config = dict(
    activation='swiglu',
    init_std_down=0.0479,
    beta1=0.95,
)
MLP neurons of a small language model. Each row is named by its layer, matrix (gate and up: input weights) and neuron, and shows model dimensions 64-191. Each number is 50 + 10 x the weight over its row's rms, rounded and kept within 0 to 99. A neuron's up and down rows have the sign that makes its largest values positive.
Before each neuron's rows, "fires in" lists the words (lower case) most often at its 100 highest values on Wikipedia text that the model never trained on.

fires in: "and", "by", "for", "of", "began", "the"
L13.gate56:44 56 38 45 54 53 48 38 60 44 46 54 56 59 52 65 20 47 66 43 46 40 59 61 27 58 54 50 44 50 56 64 48 46 36 30 55 66 43 42 73 66 53 62 48 24 32 48 41 49 51 37 42 47 53 60 42 45 41 63 32 47 60 55 71 42 51 60 55 44 54 57 54 49 42 44 60 53 52 47 61 48 61 34 44 57 47 59 44 51 61 30 40 49 76 46 56 47 59 50 44 67 58 44 41 51 57 52 41 50 35 39 50 69 58 47 58 51 41 81 66 62 44 58 44 29 47 60
L13.up56:36 45 51 56 44 40 57 42 47 45 49 56 63 59 59 45 50 47 57 45 46 60 58 58 43 57 48 47 58 45 46 39 48 34 58 52 44 58 46 39 66 56 50 30 48 41 55 56 44 54 54 43 53 41 55 52 40 62 49 56 34 34 38 34 55 42 35 53 46 55 48 48 44 56 35 53 62 50 42 42 55 42 44 44 30 49 43 59 40 44 50 40 58 25 48 41 38 47 49 59 41 47 68 58 53 58 37 48 49 40 33 47 30 55 54 65 68 50 42 46 47 57 37 55 44 30 47 65

fires in: "was", "is", "were", "s"
L3.gate591:41 46 56 39 54 57 59 40 67 44 44 36 64 54 37 53 42 53 59 29 46 54 55 37 61 53 39 33 59 67 27 57 53 47 48 36 46 45 42 58 61 62 64 41 43 27 61 43 49 74 40 54 40 41 50 59 47 62 45 58 59 45 44 58 39 57 48 45 49 48 54 42 46 54 59 48 58 44 65 46 42 68 46 29 60 67 72 61 63 49 54 53 45 47 45 41 51 46 56 47 39 56 55 40 46 74 57 59 63 49 41 53 51 59 48 58 59 47 50 48 58 62 50 55 51 53 37 38
L3.up591:63 41 61 38 45 55 55 45 64 56 45 59 69 35 44 32 58 59 47 58 51 35 30 63 73 46 64 41 43 56 53 44 39 34 49 39 46 58 46 51 37 49 44 44 50 64 62 32 47 39 60 54 58 38 51 53 47 35 44 41 59 42 56 45 35 32 53 50 54 45 67 47 56 55 51 50 45 31 30 57 52 66 43 40 48 66 57 52 55 49 46 55 73 70 56 39 59 49 56 65 40 59 49 58 52 67 44 57 51 38 51 64 45 66 59 47 48 36 44 59 61 56 52 58 59 56 47 50

fires in: "the", "for", "a", "to", "their", "this"
L9.gate277:57 42 44 54 50 53 39 47 59 48 47 46 44 61 56 54 53 53 54 62 43 44 51 31 49 48 57 47 52 48 59 34 49 45 58 72 46 52 61 50 52 70 32 34 52 52 27 51 43 52 38 41 59 60 59 71 51 49 33 36 44 45 54 64 50 58 60 63 56 47 58 27 61 47 58 47 53 39 46 31 56 57 61 33 38 36 55 73 53 45 60 36 45 51 56 69 46 48 44 49 42 61 52 40 60 41 31 49 49 49 35 57 60 61 53 46 36 33 58 53 47 36 67 62 39 43 40 53
L9.up277:31 51 39 48 54 42 58 55 51 52 47 58 66 61 47 67 65 53 58 67 54 59 65 38 48 45 50 42 39 46 43 48 60 58 56 65 59 53 58 42 53 41 42 43 67 54 57 61 48 57 50 42 76 33 63 67 35 44 53 46 32 63 44 60 34 45 59 39 37 51 35 50 54 51 51 55 42 49 55 54 50 60 60 28 47 66 26 51 72 27 55 40 59 33 59 54 53 65 46 41 33 58 57 47 54 57 44 57 63 64 51 43 43 61 63 43 51 57 55 60 39 41 33 42 54 43 55 38

fires in: "of"
L3.gate712:40 45 48 44 40 42 44 65 83 51 54 49 46 59 41 39 43 54 34 34 51 45 44 56 48 48 46 57 45 58 34 48 59 57 45 45 53 53 49 62 42 72 63 42 53 56 50 59 59 50 53 44 41 62 50 55 38 32 42 47 54 48 52 47 72 52 43 56 42 55 47 33 33 49 65 50 56 36 33 32 47 63 52 46 55 32 64 46 53 48 54 35 36 42 74 61 68 48 55 37 54 57 51 38 64 42 60 68 65 62 60 62 48 47 46 51 41 64 47 59 54 61 56 49 52 39 41 55
L3.up712:38 52 44 38 57 53 48 59 77 52 53 61 51 55 38 32 37 39 33 29 69 60 56 49 47 52 43 45 34 58 56 47 49 46 61 53 51 44 62 37 31 51 56 47 41 63 60 50 68 43 43 52 66 42 58 58 50 39 44 45 70 42 58 28 72 62 35 43 42 34 65 34 56 37 76 67 53 29 56 58 61 62 60 56 42 43 58 58 54 46 51 42 39 49 54 63 54 29 60 39 50 58 67 40 60 56 48 44 61 46 56 46 67 62 35 48 47 65 53 52 52 58 43 39 51 43 67 46

fires in: "the", "a", "his", "s", "her"
L13.gate115:50 35 54 59 45 65 46 56 64 54 52 48 62 51 53 62 52 73 46 41 56 65 28 65 44 60 55 59 54 55 46 51 68 69 52 49 26 45 59 72 41 57 42 59 52 38 32 39 60 46 57 38 47 55 48 41 42 43 53 69 47 39 47 56 46 60 55 39 45 73 41 47 54 66 67 52 63 45 52 46 51 49 57 60 56 51 60 39 57 55 55 42 70 57 44 58 40 57 69 60 32 45 78 64 61 45 50 28 44 46 39 49 61 57 33 41 57 53 42 41 41 44 43 53 37 40 55 48
L13.up115:50 54 44 69 69 44 55 62 48 40 61 62 59 55 49 50 54 28 70 57 47 65 61 58 52 63 49 74 45 45 64 54 33 35 64 44 56 49 54 63 34 40 45 54 58 52 59 54 49 59 54 54 45 61 49 65 52 47 65 81 47 63 47 60 63 53 35 55 51 51 40 62 47 49 39 39 71 59 43 55 44 19 41 70 59 54 71 45 51 50 60 42 50 49 48 43 35 46 53 39 34 57 61 71 62 59 50 50 51 59 43 68 48 49 32 54 62 45 49 50 51 55 52 54 61 49 50 36

fires in: "from", "in", "of"
L13.gate15:46 62 42 53 41 52 54 37 69 33 58 47 43 60 39 43 56 47 49 50 43 56 65 44 56 49 44 33 46 56 54 38 30 50 59 55 51 43 32 49 48 48 39 59 46 45 50 59 27 46 55 41 72 64 64 56 43 51 38 51 52 43 55 38 50 47 54 53 65 44 49 54 41 53 46 59 49 62 46 40 41 55 43 64 35 45 47 55 47 40 66 48 54 55 66 51 51 37 48 47 53 60 37 51 48 55 35 48 63 56 57 45 31 64 41 63 57 55 49 42 63 38 58 20 53 43 60 65
L13.up15:43 35 40 60 56 60 56 37 32 61 61 41 60 48 32 41 51 56 41 44 48 61 53 69 44 41 34 58 35 52 52 22 35 57 54 42 49 52 51 63 65 52 62 46 49 48 53 42 43 38 58 46 43 66 51 49 61 51 45 46 50 54 59 49 59 45 44 44 34 34 48 52 37 67 48 59 58 58 45 61 52 28 47 46 51 46 61 54 66 38 49 52 52 39 50 38 35 38 60 56 51 56 36 49 69 45 47 39 45 40 65 50 36 53 36 37 45 42 57 36 59 46 55 46 42 39 33 61

fires in: "the", "this", "each", "a"
L9.gate348:50 49 29 64 42 60 55 63 73 52 30 35 57 54 26 60 46 50 64 53 43 36 66 52 60 49 55 52 43 35 25 46 42 57 66 51 57 31 44 66 41 46 32 41 53 53 45 50 36 45 53 55 57 37 42 56 31 40 38 54 46 66 40 33 50 73 44 42 73 38 50 58 45 60 47 41 51 51 43 42 55 48 56 42 33 48 46 74 32 40 50 53 68 51 49 58 38 45 52 49 59 52 50 38 65 65 42 46 43 58 51 45 58 54 48 54 54 68 42 41 57 39 49 58 57 62 58 45
L9.up348:45 46 36 57 52 59 63 61 52 57 60 49 67 58 54 45 59 31 51 44 45 48 60 54 39 40 39 36 32 38 35 59 48 67 55 39 63 44 76 48 48 37 34 44 48 50 50 62 55 55 32 43 71 50 57 43 42 52 50 54 50 50 45 51 42 47 62 40 75 30 54 64 36 57 56 34 44 42 52 56 45 53 60 40 44 47 45 62 46 62 54 41 43 34 60 62 45 44 44 64 43 57 67 60 48 51 46 57 57 54 37 45 51 52 53 57 51 61 43 50 59 43 44 46 57 43 75 58

fires in: "from", "the", "of"
L9.gate157:32 56 62 37 49 39 48 41 48 60 67 42 60 45 25 56 54 63 47 64 42 51 40 55 36 47 48 50 54 51 49 53 46 39 56 52 55 47 48 55 37 38 20 54 41 30 35 61 60 49 63 57 37 54 62 35 50 55 50 53 60 49 49 49 50 53 40 52 49 45 48 46 42 46 64 58 62 59 55 54 57 70 47 53 54 51 53 39 44 51 48 49 33 58 54 45 41 40 42 41 32 55 52 63 58 67 43 39 62 48 55 49 46 44 32 41 62 46 53 42 67 55 39 41 68 48 47 62
L9.up157:53 44 42 70 61 31 52 58 30 43 52 52 51 49 37 50 43 43 62 22 50 67 45 53 31 50 39 58 57 62 62 47 41 56 68 51 34 54 55 53 46 52 48 59 40 50 60 26 57 35 43 60 52 41 53 52 34 47 42 53 46 46 50 48 47 54 45 49 47 52 48 49 43 31 57 31 39 45 50 54 51 27 49 64 57 44 42 47 44 47 52 37 65 23 48 41 46 46 60 59 42 50 56 52 49 39 53 51 53 54 51 43 50 70 34 52 48 63 50 48 49 51 48 44 67 48 52 46

fires in: "is", "was", "are", "s"
L3.gate411:57 39 73 35 57 46 48 34 60 58 52 53 70 40 40 36 55 60 51 52 51 46 53 35 59 53 46 43 50 56 31 50 45 42 57 43 39 35 60 56 60 35 44 55 67 67 65 39 47 35 69 45 53 27 52 49 41 60 59 58 72 52 56 70 40 37 45 54 44 48 46 47 37 35 58 38 72 41 38 51 50 53 46 42 62 46 56 47 41 52 46 42 56 47 48 56 54 34 56 49 52 49 56 57 37 63 63 43 46 48 60 69 42 53 52 61 47 45 29 55 48 41 61 51 41 61 43 38
L3.up411:56 52 55 37 55 42 49 36 51 63 57 53 65 46 38 38 72 50 47 64 51 48 53 33 62 54 39 50 39 58 42 46 52 46 51 42 41 39 57 49 48 27 46 51 58 58 69 47 52 38 68 47 59 29 38 54 45 47 63 65 73 51 50 57 38 47 50 50 43 50 54 47 37 46 62 50 67 44 34 47 50 57 52 50 59 61 67 60 33 57 54 54 63 70 58 56 49 45 60 59 46 29 50 59 46 88 52 54 37 60 36 64 50 38 49 50 52 42 23 62 56 56 60 58 50 58 41 33

fires in: "her", "his"
L3.gate379:53 43 50 57 47 60 46 60 49 44 55 45 48 53 61 71 55 56 43 31 58 53 66 70 41 38 47 47 51 60 49 45 56 71 60 48 62 44 53 63 44 74 62 48 68 53 60 59 50 51 60 48 59 68 56 57 14 51 58 63 43 31 48 41 83 39 43 50 58 45 51 48 46 61 70 37 49 54 54 44 67 61 60 52 43 53 53 43 35 49 63 48 52 61 53 67 56 48 55 49 49 66 58 28 58 48 61 43 56 39 60 52 68 36 55 28 48 63 35 71 50 62 45 49 41 55 28 53
L3.up379:67 35 59 52 51 66 40 56 45 60 40 47 61 53 52 60 67 45 52 45 62 65 72 61 55 42 48 50 47 61 41 50 49 56 56 55 63 48 46 60 54 56 48 47 59 64 67 61 42 45 52 47 46 53 54 60 22 56 52 77 49 40 53 59 76 49 32 49 65 46 60 46 66 43 73 31 46 51 46 46 58 71 47 50 50 57 45 65 28 55 47 49 43 51 36 48 48 44 60 54 57 57 38 43 64 35 66 49 67 42 63 66 65 43 68 49 48 48 22 60 67 62 46 42 54 57 30 50

fires in: "the", "is", "was"
L2.gate29:60 49 57 37 53 37 44 53 70 36 50 43 26 52 48 47 45 74 70 59 48 54 47 57 56 38 44 36 29 57 44 53 52 50 51 40 51 55 47 56 44 65 21 43 36 46 67 33 49 62 51 53 51 39 51 54 34 42 48 45 56 38 52 42 63 37 58 33 47 37 68 62 54 61 63 55 62 55 45 46 76 63 66 66 35 56 46 55 59 43 65 73 38 50 55 57 44 33 62 63 62 61 44 49 52 39 50 39 57 53 44 58 53 51 61 41 38 67 61 67 41 52 45 53 39 69 40 55
L2.up29:60 44 53 43 43 39 50 51 73 34 39 42 36 59 42 41 48 55 62 56 50 66 50 54 55 39 48 43 34 52 48 39 64 50 51 44 59 64 55 55 40 55 35 48 49 32 72 47 50 49 33 64 37 37 50 48 30 49 38 68 60 37 55 46 71 28 42 47 50 40 62 52 49 63 56 48 58 51 57 38 51 60 45 73 38 42 36 57 69 45 67 61 40 51 46 56 55 22 47 54 45 72 38 45 67 40 55 34 50 52 35 71 68 67 68 46 49 70 67 56 54 55 42 58 50 52 39 46

fires in: "their", "his", "her"
L2.gate149:55 49 57 43 37 70 42 63 48 44 44 37 51 43 36 50 50 62 42 40 56 66 66 70 43 44 50 50 44 62 52 46 63 56 63 62 63 59 38 68 47 70 60 50 60 52 40 61 38 53 38 54 51 66 43 67 39 52 57 62 52 61 53 52 73 53 38 57 58 42 58 51 49 54 79 39 49 48 66 40 55 62 60 44 38 66 50 53 35 49 56 35 55 64 31 52 44 37 56 45 51 55 44 30 56 41 52 57 63 45 57 53 55 44 59 40 47 56 57 45 58 56 39 56 49 61 25 57
L2.up149:51 51 57 66 37 72 57 62 44 35 50 37 42 39 61 54 63 41 50 45 61 56 61 68 40 38 48 51 53 61 51 55 51 62 57 63 62 66 33 71 35 64 42 60 62 54 46 57 64 52 45 63 62 63 47 45 30 55 60 58 37 40 57 46 76 57 45 40 59 59 50 53 51 48 79 38 56 37 59 47 64 45 45 50 42 47 53 54 32 43 58 42 46 67 42 48 33 49 47 40 46 58 52 16 53 44 42 50 60 44 48 59 48 42 68 32 61 54 40 59 58 42 36 48 44 47 21 43

fires in: "from", "the", "its"
L9.gate391:47 55 50 41 45 51 41 46 29 51 56 43 56 49 24 35 40 60 49 56 57 37 39 58 42 46 54 62 59 70 31 58 58 40 38 43 57 46 52 66 58 53 54 50 44 31 39 18 56 60 40 64 48 51 52 41 59 70 47 47 49 77 56 60 58 48 45 67 55 50 57 60 52 46 57 45 47 43 53 46 52 45 40 64 44 31 40 47 26 51 71 35 52 53 55 63 61 34 66 51 67 52 54 44 53 62 55 54 64 49 41 57 47 48 49 46 53 36 57 58 39 73 50 31 56 50 58 68
L9.up391:50 65 55 52 61 48 51 38 50 43 68 45 44 58 36 45 54 55 47 53 57 62 49 63 33 33 57 36 42 37 52 53 35 42 56 59 53 49 63 67 53 43 55 55 44 47 44 43 35 46 46 60 41 35 63 65 33 52 42 70 58 65 42 42 55 57 55 44 45 58 36 42 48 53 59 40 64 51 48 62 60 54 47 50 50 31 39 38 56 49 64 59 57 55 47 54 54 40 49 48 52 61 51 41 54 50 40 50 49 25 61 44 49 57 38 64 47 55 31 53 52 64 33 42 48 57 47 44

fires in: "0", "5", "4", "3", "1", "2"
L9.gate643:50 35 64 48 47 57 55 42 55 67 53 37 51 39 59 44 64 43 56 67 58 47 56 55 37 40 53 32 47 51 54 48 43 64 53 57 53 36 51 48 58 32 50 49 43 51 62 44 40 54 29 51 55 51 37 47 36 53 49 47 51 41 38 45 60 56 58 50 59 40 43 52 28 18 50 59 48 55 49 60 53 61 43 62 29 56 43 50 48 69 57 47 54 57 49 43 36 45 41 58 45 63 44 27 33 67 48 68 61 27 41 39 36 36 68 60 45 53 48 41 58 54 50 55 41 49 47 55
L9.up643:48 53 63 40 62 52 54 46 48 66 69 63 45 47 62 56 30 53 32 43 44 55 56 35 56 39 58 30 58 71 47 60 57 61 66 64 33 55 72 40 62 52 45 52 37 51 57 55 61 63 61 59 61 60 44 61 53 52 61 64 58 49 52 45 63 42 58 76 72 59 51 49 52 48 49 35 43 50 55 54 55 58 55 60 65 47 44 32 41 64 46 51 51 57 50 39 57 40 52 56 22 58 53 60 45 45 52 44 41 51 54 46 59 54 49 58 63 74 52 37 35 61 34 50 47 43 64 56

fires in: "of", "group"
L4.gate241:59 45 53 60 34 51 57 45 73 58 40 30 71 49 47 52 60 64 65 33 40 29 37 55 47 50 47 41 44 49 25 44 30 57 71 51 64 58 61 78 33 53 52 51 43 39 32 60 52 52 38 43 58 46 52 55 47 48 37 46 56 37 39 62 45 59 34 47 63 57 34 38 51 37 69 53 37 48 38 52 38 58 57 42 60 48 59 63 58 49 76 47 46 54 60 50 58 53 57 35 45 36 61 47 44 46 69 60 69 54 46 50 47 59 55 54 31 34 42 67 55 45 51 47 45 49 51 45
L4.up241:49 67 55 46 30 69 45 36 63 59 62 56 52 57 39 51 40 41 43 30 52 43 51 59 50 54 55 43 52 53 56 47 38 37 71 70 60 43 53 50 43 66 50 58 49 51 44 55 52 55 38 50 58 55 46 46 74 51 50 37 55 34 50 59 65 55 48 39 44 47 54 55 72 37 48 64 57 38 32 50 53 64 63 36 67 43 54 50 37 70 53 40 52 46 39 49 44 40 58 43 50 40 48 51 45 42 57 60 65 69 40 54 37 67 45 55 50 63 68 51 47 53 49 54 38 42 42 45

fires in: "be", "was", "been", "is", "being", "were"
L2.gate556:36 55 56 34 37 53 44 36 68 48 63 35 44 58 51 43 49 64 49 36 43 65 57 40 33 50 35 40 57 57 43 33 55 48 46 45 55 46 50 45 57 57 46 65 46 43 51 47 72 65 45 51 51 50 58 49 21 62 48 48 67 46 39 49 56 44 48 54 72 49 50 40 55 47 63 52 55 42 60 31 45 58 52 51 45 59 64 54 55 58 62 52 29 47 66 50 51 41 77 36 55 79 33 38 48 43 37 45 49 34 52 57 63 46 66 41 48 68 44 49 49 54 52 54 53 41 27 38
L2.up556:48 46 66 56 41 52 41 49 62 43 55 58 48 57 66 43 49 63 28 49 45 43 42 64 48 41 58 27 42 50 62 52 50 46 57 46 52 66 51 40 35 62 46 70 42 66 55 48 45 52 55 56 57 53 58 58 31 32 36 55 47 43 49 54 74 28 61 44 71 34 51 55 57 48 49 51 52 49 33 40 49 53 54 47 35 38 53 58 56 68 53 53 50 55 44 58 64 34 70 45 49 88 42 47 46 40 28 57 48 40 65 63 46 56 68 46 46 70 44 44 34 64 52 61 44 46 55 40

fires in: "the", "are", "a", "were", "first", "is"
L2.gate407:39 45 54 27 53 44 59 35 64 48 55 47 51 55 51 41 60 61 63 54 46 64 54 30 44 38 30 32 43 63 25 41 37 45 50 61 53 41 45 51 43 48 37 46 36 49 68 38 60 40 49 50 45 40 55 43 46 73 57 67 54 44 32 62 67 51 63 57 62 49 68 49 45 45 59 47 52 40 57 30 67 52 54 52 56 63 57 51 51 47 60 61 25 40 40 56 58 36 59 45 44 73 53 63 52 52 63 59 52 46 51 67 47 59 51 51 42 65 49 51 54 54 62 52 45 52 38 43
L2.up407:56 48 51 28 47 39 63 42 68 44 50 46 46 62 52 41 62 42 61 71 31 52 53 35 48 55 37 44 40 49 21 47 35 37 54 55 57 52 49 53 29 48 35 38 32 54 59 33 70 38 58 44 53 43 50 48 39 60 61 64 57 51 30 49 53 47 57 57 63 52 61 56 40 50 44 35 44 46 42 29 63 52 57 49 65 70 51 54 54 62 58 62 49 46 46 49 55 52 64 59 62 68 48 58 60 54 53 58 45 44 48 70 37 50 41 48 43 67 46 49 54 61 59 62 46 46 39 46

fires in: "the", "was", "his", "while", "a", "their"
L4.gate371:48 45 56 41 46 67 54 51 39 42 57 44 44 47 53 46 54 48 45 49 43 46 57 62 65 32 53 37 55 61 39 33 59 44 43 39 58 65 56 47 56 36 59 45 69 39 44 65 44 65 46 56 53 59 51 40 53 59 37 31 46 58 43 36 60 43 47 44 39 45 72 60 38 62 62 52 57 26 37 40 54 61 57 56 46 47 39 40 42 47 71 40 48 58 46 47 57 33 42 42 43 72 58 39 46 35 49 50 66 29 59 50 58 37 42 51 47 51 51 43 60 36 54 49 20 69 44 50
L4.up371:48 37 49 36 50 47 70 62 46 36 57 48 49 46 59 29 51 53 46 51 61 52 65 61 48 32 46 60 50 54 52 37 57 58 37 34 63 56 52 42 54 56 43 49 70 58 42 70 45 65 49 52 57 71 56 40 55 40 50 31 37 45 57 44 60 47 36 41 57 35 51 48 43 50 45 57 47 30 56 43 53 46 49 44 60 39 35 46 51 51 63 54 34 65 49 43 39 37 39 32 36 73 46 54 49 30 51 52 61 38 62 42 49 43 44 46 56 47 34 54 76 57 45 54 47 54 53 57

fires in: "by", "the", "to", "a"
L4.gate717:39 32 47 49 39 25 64 55 51 50 45 53 72 31 27 49 51 52 80 48 64 55 56 66 48 44 63 38 48 61 24 55 62 68 44 44 55 55 53 58 44 40 36 38 35 45 52 66 48 45 47 46 56 53 56 42 57 60 38 59 50 40 38 46 42 44 67 50 67 47 40 58 55 46 70 61 74 54 46 40 33 50 52 54 48 62 60 53 61 57 37 45 50 58 49 47 49 50 53 32 40 60 58 46 52 49 51 48 51 52 38 49 51 66 43 60 38 50 38 33 56 51 63 56 65 59 41 57
L4.up717:52 45 45 73 55 27 51 41 53 68 45 39 56 59 58 39 42 59 61 58 59 43 38 62 48 35 46 43 47 55 47 42 53 61 58 54 66 35 48 62 53 52 30 50 68 48 52 55 68 60 50 54 71 45 50 44 47 69 45 49 49 48 33 35 38 44 36 28 58 38 59 40 43 28 56 48 38 39 43 49 48 49 35 41 48 63 60 40 51 53 53 36 30 47 57 67 70 39 61 53 49 47 47 37 47 46 55 35 52 50 69 47 73 52 44 40 58 48 40 45 66 42 54 54 52 48 59 46

fires in: "the", "a", "to", "of", "its"
L6.gate160:40 61 72 43 58 45 51 32 47 53 44 50 46 66 39 42 56 55 47 50 49 50 62 46 44 52 48 61 40 43 48 38 36 29 50 51 44 45 63 48 50 78 52 36 64 59 38 49 50 57 63 42 34 43 59 58 57 52 30 38 32 44 54 56 42 47 66 62 61 31 40 53 60 48 48 49 41 55 47 47 56 55 72 46 53 64 35 40 62 42 58 57 29 60 55 63 52 56 49 66 61 61 50 50 52 42 59 64 50 63 28 66 57 68 48 37 57 64 38 61 54 41 48 72 43 43 52 43
L6.up160:44 53 63 49 55 63 38 41 47 65 40 45 39 69 42 53 53 46 60 30 54 47 57 51 41 47 46 44 57 45 41 33 52 62 37 41 67 41 57 51 48 55 34 45 51 35 32 52 58 59 43 59 38 48 54 47 49 55 56 39 56 50 56 55 58 40 56 45 57 41 47 51 41 59 67 60 51 81 70 44 63 60 66 40 64 67 44 46 70 19 68 48 40 62 42 51 45 47 45 59 38 53 56 45 54 41 53 51 50 39 40 51 75 66 65 59 46 62 42 58 58 40 41 42 51 41 52 56

fires in: "of", "a", "in", "the", "for", "best"
L7.gate113:56 57 47 56 64 64 38 56 57 47 48 57 53 55 47 39 47 55 31 66 58 46 53 48 66 31 55 54 46 51 39 37 28 30 44 63 65 40 51 69 53 47 69 38 60 46 55 39 56 35 56 44 40 57 69 67 63 51 56 39 52 35 52 56 74 55 48 51 56 47 54 36 71 46 53 33 74 36 47 47 49 47 51 44 48 36 43 48 51 53 41 39 53 41 51 67 29 50 59 56 55 51 76 59 39 58 43 46 55 47 50 47 54 36 57 50 40 52 57 55 52 40 48 38 48 45 40 62
L7.up113:57 39 62 59 41 33 53 49 68 43 45 53 62 49 46 56 50 48 46 66 39 44 55 72 54 64 64 62 56 63 63 48 52 48 45 54 52 68 46 34 40 51 60 59 64 53 50 51 41 46 46 57 35 59 71 51 44 50 29 45 45 51 36 60 45 73 41 54 26 52 47 41 57 58 40 40 43 50 39 57 57 52 62 59 39 51 62 60 46 44 38 42 57 43 59 56 47 27 59 52 45 43 50 51 52 56 35 56 43 70 35 36 38 43 53 52 56 29 50 48 53 44 49 33 40 49 66 47

fires in: "the", "after", "before", "final", "once", "first"
L5.gate120:41 52 49 55 58 37 43 54 56 54 48 53 41 55 42 64 62 57 54 39 64 56 52 46 52 47 45 59 60 45 33 69 55 57 47 47 67 43 59 59 65 54 44 44 51 59 35 49 51 47 54 44 44 54 37 55 36 56 58 82 59 33 38 52 53 53 59 53 65 43 56 37 46 50 71 57 46 30 63 41 61 47 52 60 49 45 60 43 36 57 58 47 54 49 65 60 57 54 57 51 41 48 37 43 47 46 38 42 54 52 56 44 67 59 59 45 58 70 44 58 62 69 44 43 47 36 50 68
L5.up120:49 65 32 37 54 38 38 52 58 53 39 57 55 71 57 64 49 55 47 55 50 43 59 40 53 41 48 41 34 47 58 69 41 49 49 50 39 51 46 49 55 57 55 44 56 54 51 46 72 49 46 53 55 58 57 52 27 32 55 53 56 43 35 45 45 50 57 66 64 36 57 40 56 41 44 50 64 54 56 55 55 52 28 48 45 58 46 58 44 46 44 46 47 56 67 63 48 59 51 56 54 43 48 40 49 48 26 46 46 45 37 54 50 49 58 63 52 47 42 54 55 39 51 64 57 37 50 56

fires in: "his", "s", "its", "her", "whose"
L5.gate109:57 34 48 52 43 45 43 62 53 36 44 52 47 55 51 35 53 27 53 36 55 48 65 59 53 35 38 57 50 52 44 57 55 56 62 67 49 53 54 61 58 61 59 50 51 47 37 59 42 42 37 60 51 68 35 62 53 54 71 44 61 34 57 40 67 41 35 37 60 44 51 52 38 49 59 51 57 50 59 54 49 67 40 47 40 58 50 46 55 50 61 43 43 36 49 65 52 51 52 53 35 59 37 30 45 41 49 65 50 59 61 51 62 47 42 35 54 49 46 46 57 37 50 30 48 58 41 38
L5.up109:48 47 51 58 43 53 52 61 40 48 35 43 50 72 36 39 42 44 49 50 33 54 68 69 70 58 50 50 49 77 66 58 59 51 46 62 57 60 41 38 74 53 57 65 56 55 34 48 57 40 49 52 50 48 54 68 47 56 49 45 47 41 59 60 71 50 36 33 55 53 50 31 55 38 62 55 35 47 55 57 43 32 48 55 37 60 58 40 46 45 51 51 53 74 42 51 48 37 50 53 50 59 46 51 48 50 51 43 50 49 67 44 52 51 48 51 47 36 50 37 55 40 44 65 53 72 36 51

fires in: "their", "his"
L3.gate492:71 40 56 62 44 49 49 46 33 39 26 45 47 42 53 51 36 42 50 42 65 55 61 60 54 46 50 51 31 64 56 42 45 49 65 42 63 33 62 52 60 50 60 61 62 51 44 61 41 42 39 48 46 56 40 63 40 45 53 58 55 43 55 63 78 30 42 54 46 47 45 28 52 38 64 47 58 46 62 64 59 72 48 55 38 70 49 45 50 47 59 50 38 44 53 54 48 52 45 47 46 57 24 29 56 46 48 42 47 45 42 36 62 44 52 38 54 64 29 37 67 46 39 63 44 40 27 48
L3.up492:48 52 48 60 51 41 54 60 57 45 51 50 49 53 61 51 47 42 54 56 61 64 60 43 51 38 40 61 42 65 44 50 55 74 44 46 51 44 50 68 58 71 53 52 44 35 40 68 74 48 55 68 47 69 59 40 47 50 57 53 55 46 48 55 61 68 53 35 35 55 51 56 51 47 67 52 63 50 46 37 35 50 40 65 43 33 59 64 69 54 59 50 45 64 40 53 60 35 42 47 24 81 46 40 55 47 61 47 68 40 56 56 54 40 31 55 59 50 54 50 46 47 36 43 41 53 68 31

fires in: "this", "the", "that"
L13.gate1:68 61 56 50 43 50 38 55 47 44 47 51 58 55 46 56 38 65 59 49 35 37 69 50 47 52 54 36 53 39 38 36 53 55 45 43 62 58 74 43 43 46 62 61 62 33 52 54 31 52 30 38 43 61 54 55 33 38 62 57 76 43 69 52 45 51 49 68 39 39 44 61 63 49 64 41 54 45 60 58 53 49 56 31 35 53 69 61 47 44 47 27 39 49 34 49 58 49 48 45 41 59 50 55 41 47 29 41 63 50 42 61 46 79 46 44 38 49 62 48 35 61 33 48 55 49 51 38
L13.up1:60 39 53 53 48 70 50 54 67 47 52 45 60 58 41 56 52 57 54 67 45 53 63 36 52 69 48 68 53 52 54 60 63 22 49 56 70 61 26 51 53 60 46 42 65 60 46 39 44 42 71 45 60 50 58 55 42 50 46 55 42 49 58 59 52 51 43 46 61 51 49 38 50 48 66 38 47 31 58 42 40 45 57 37 33 30 55 59 43 55 77 42 35 56 40 64 58 51 48 38 33 59 57 44 50 63 49 49 49 19 41 48 53 69 56 47 45 52 44 56 35 56 64 51 45 67 46 38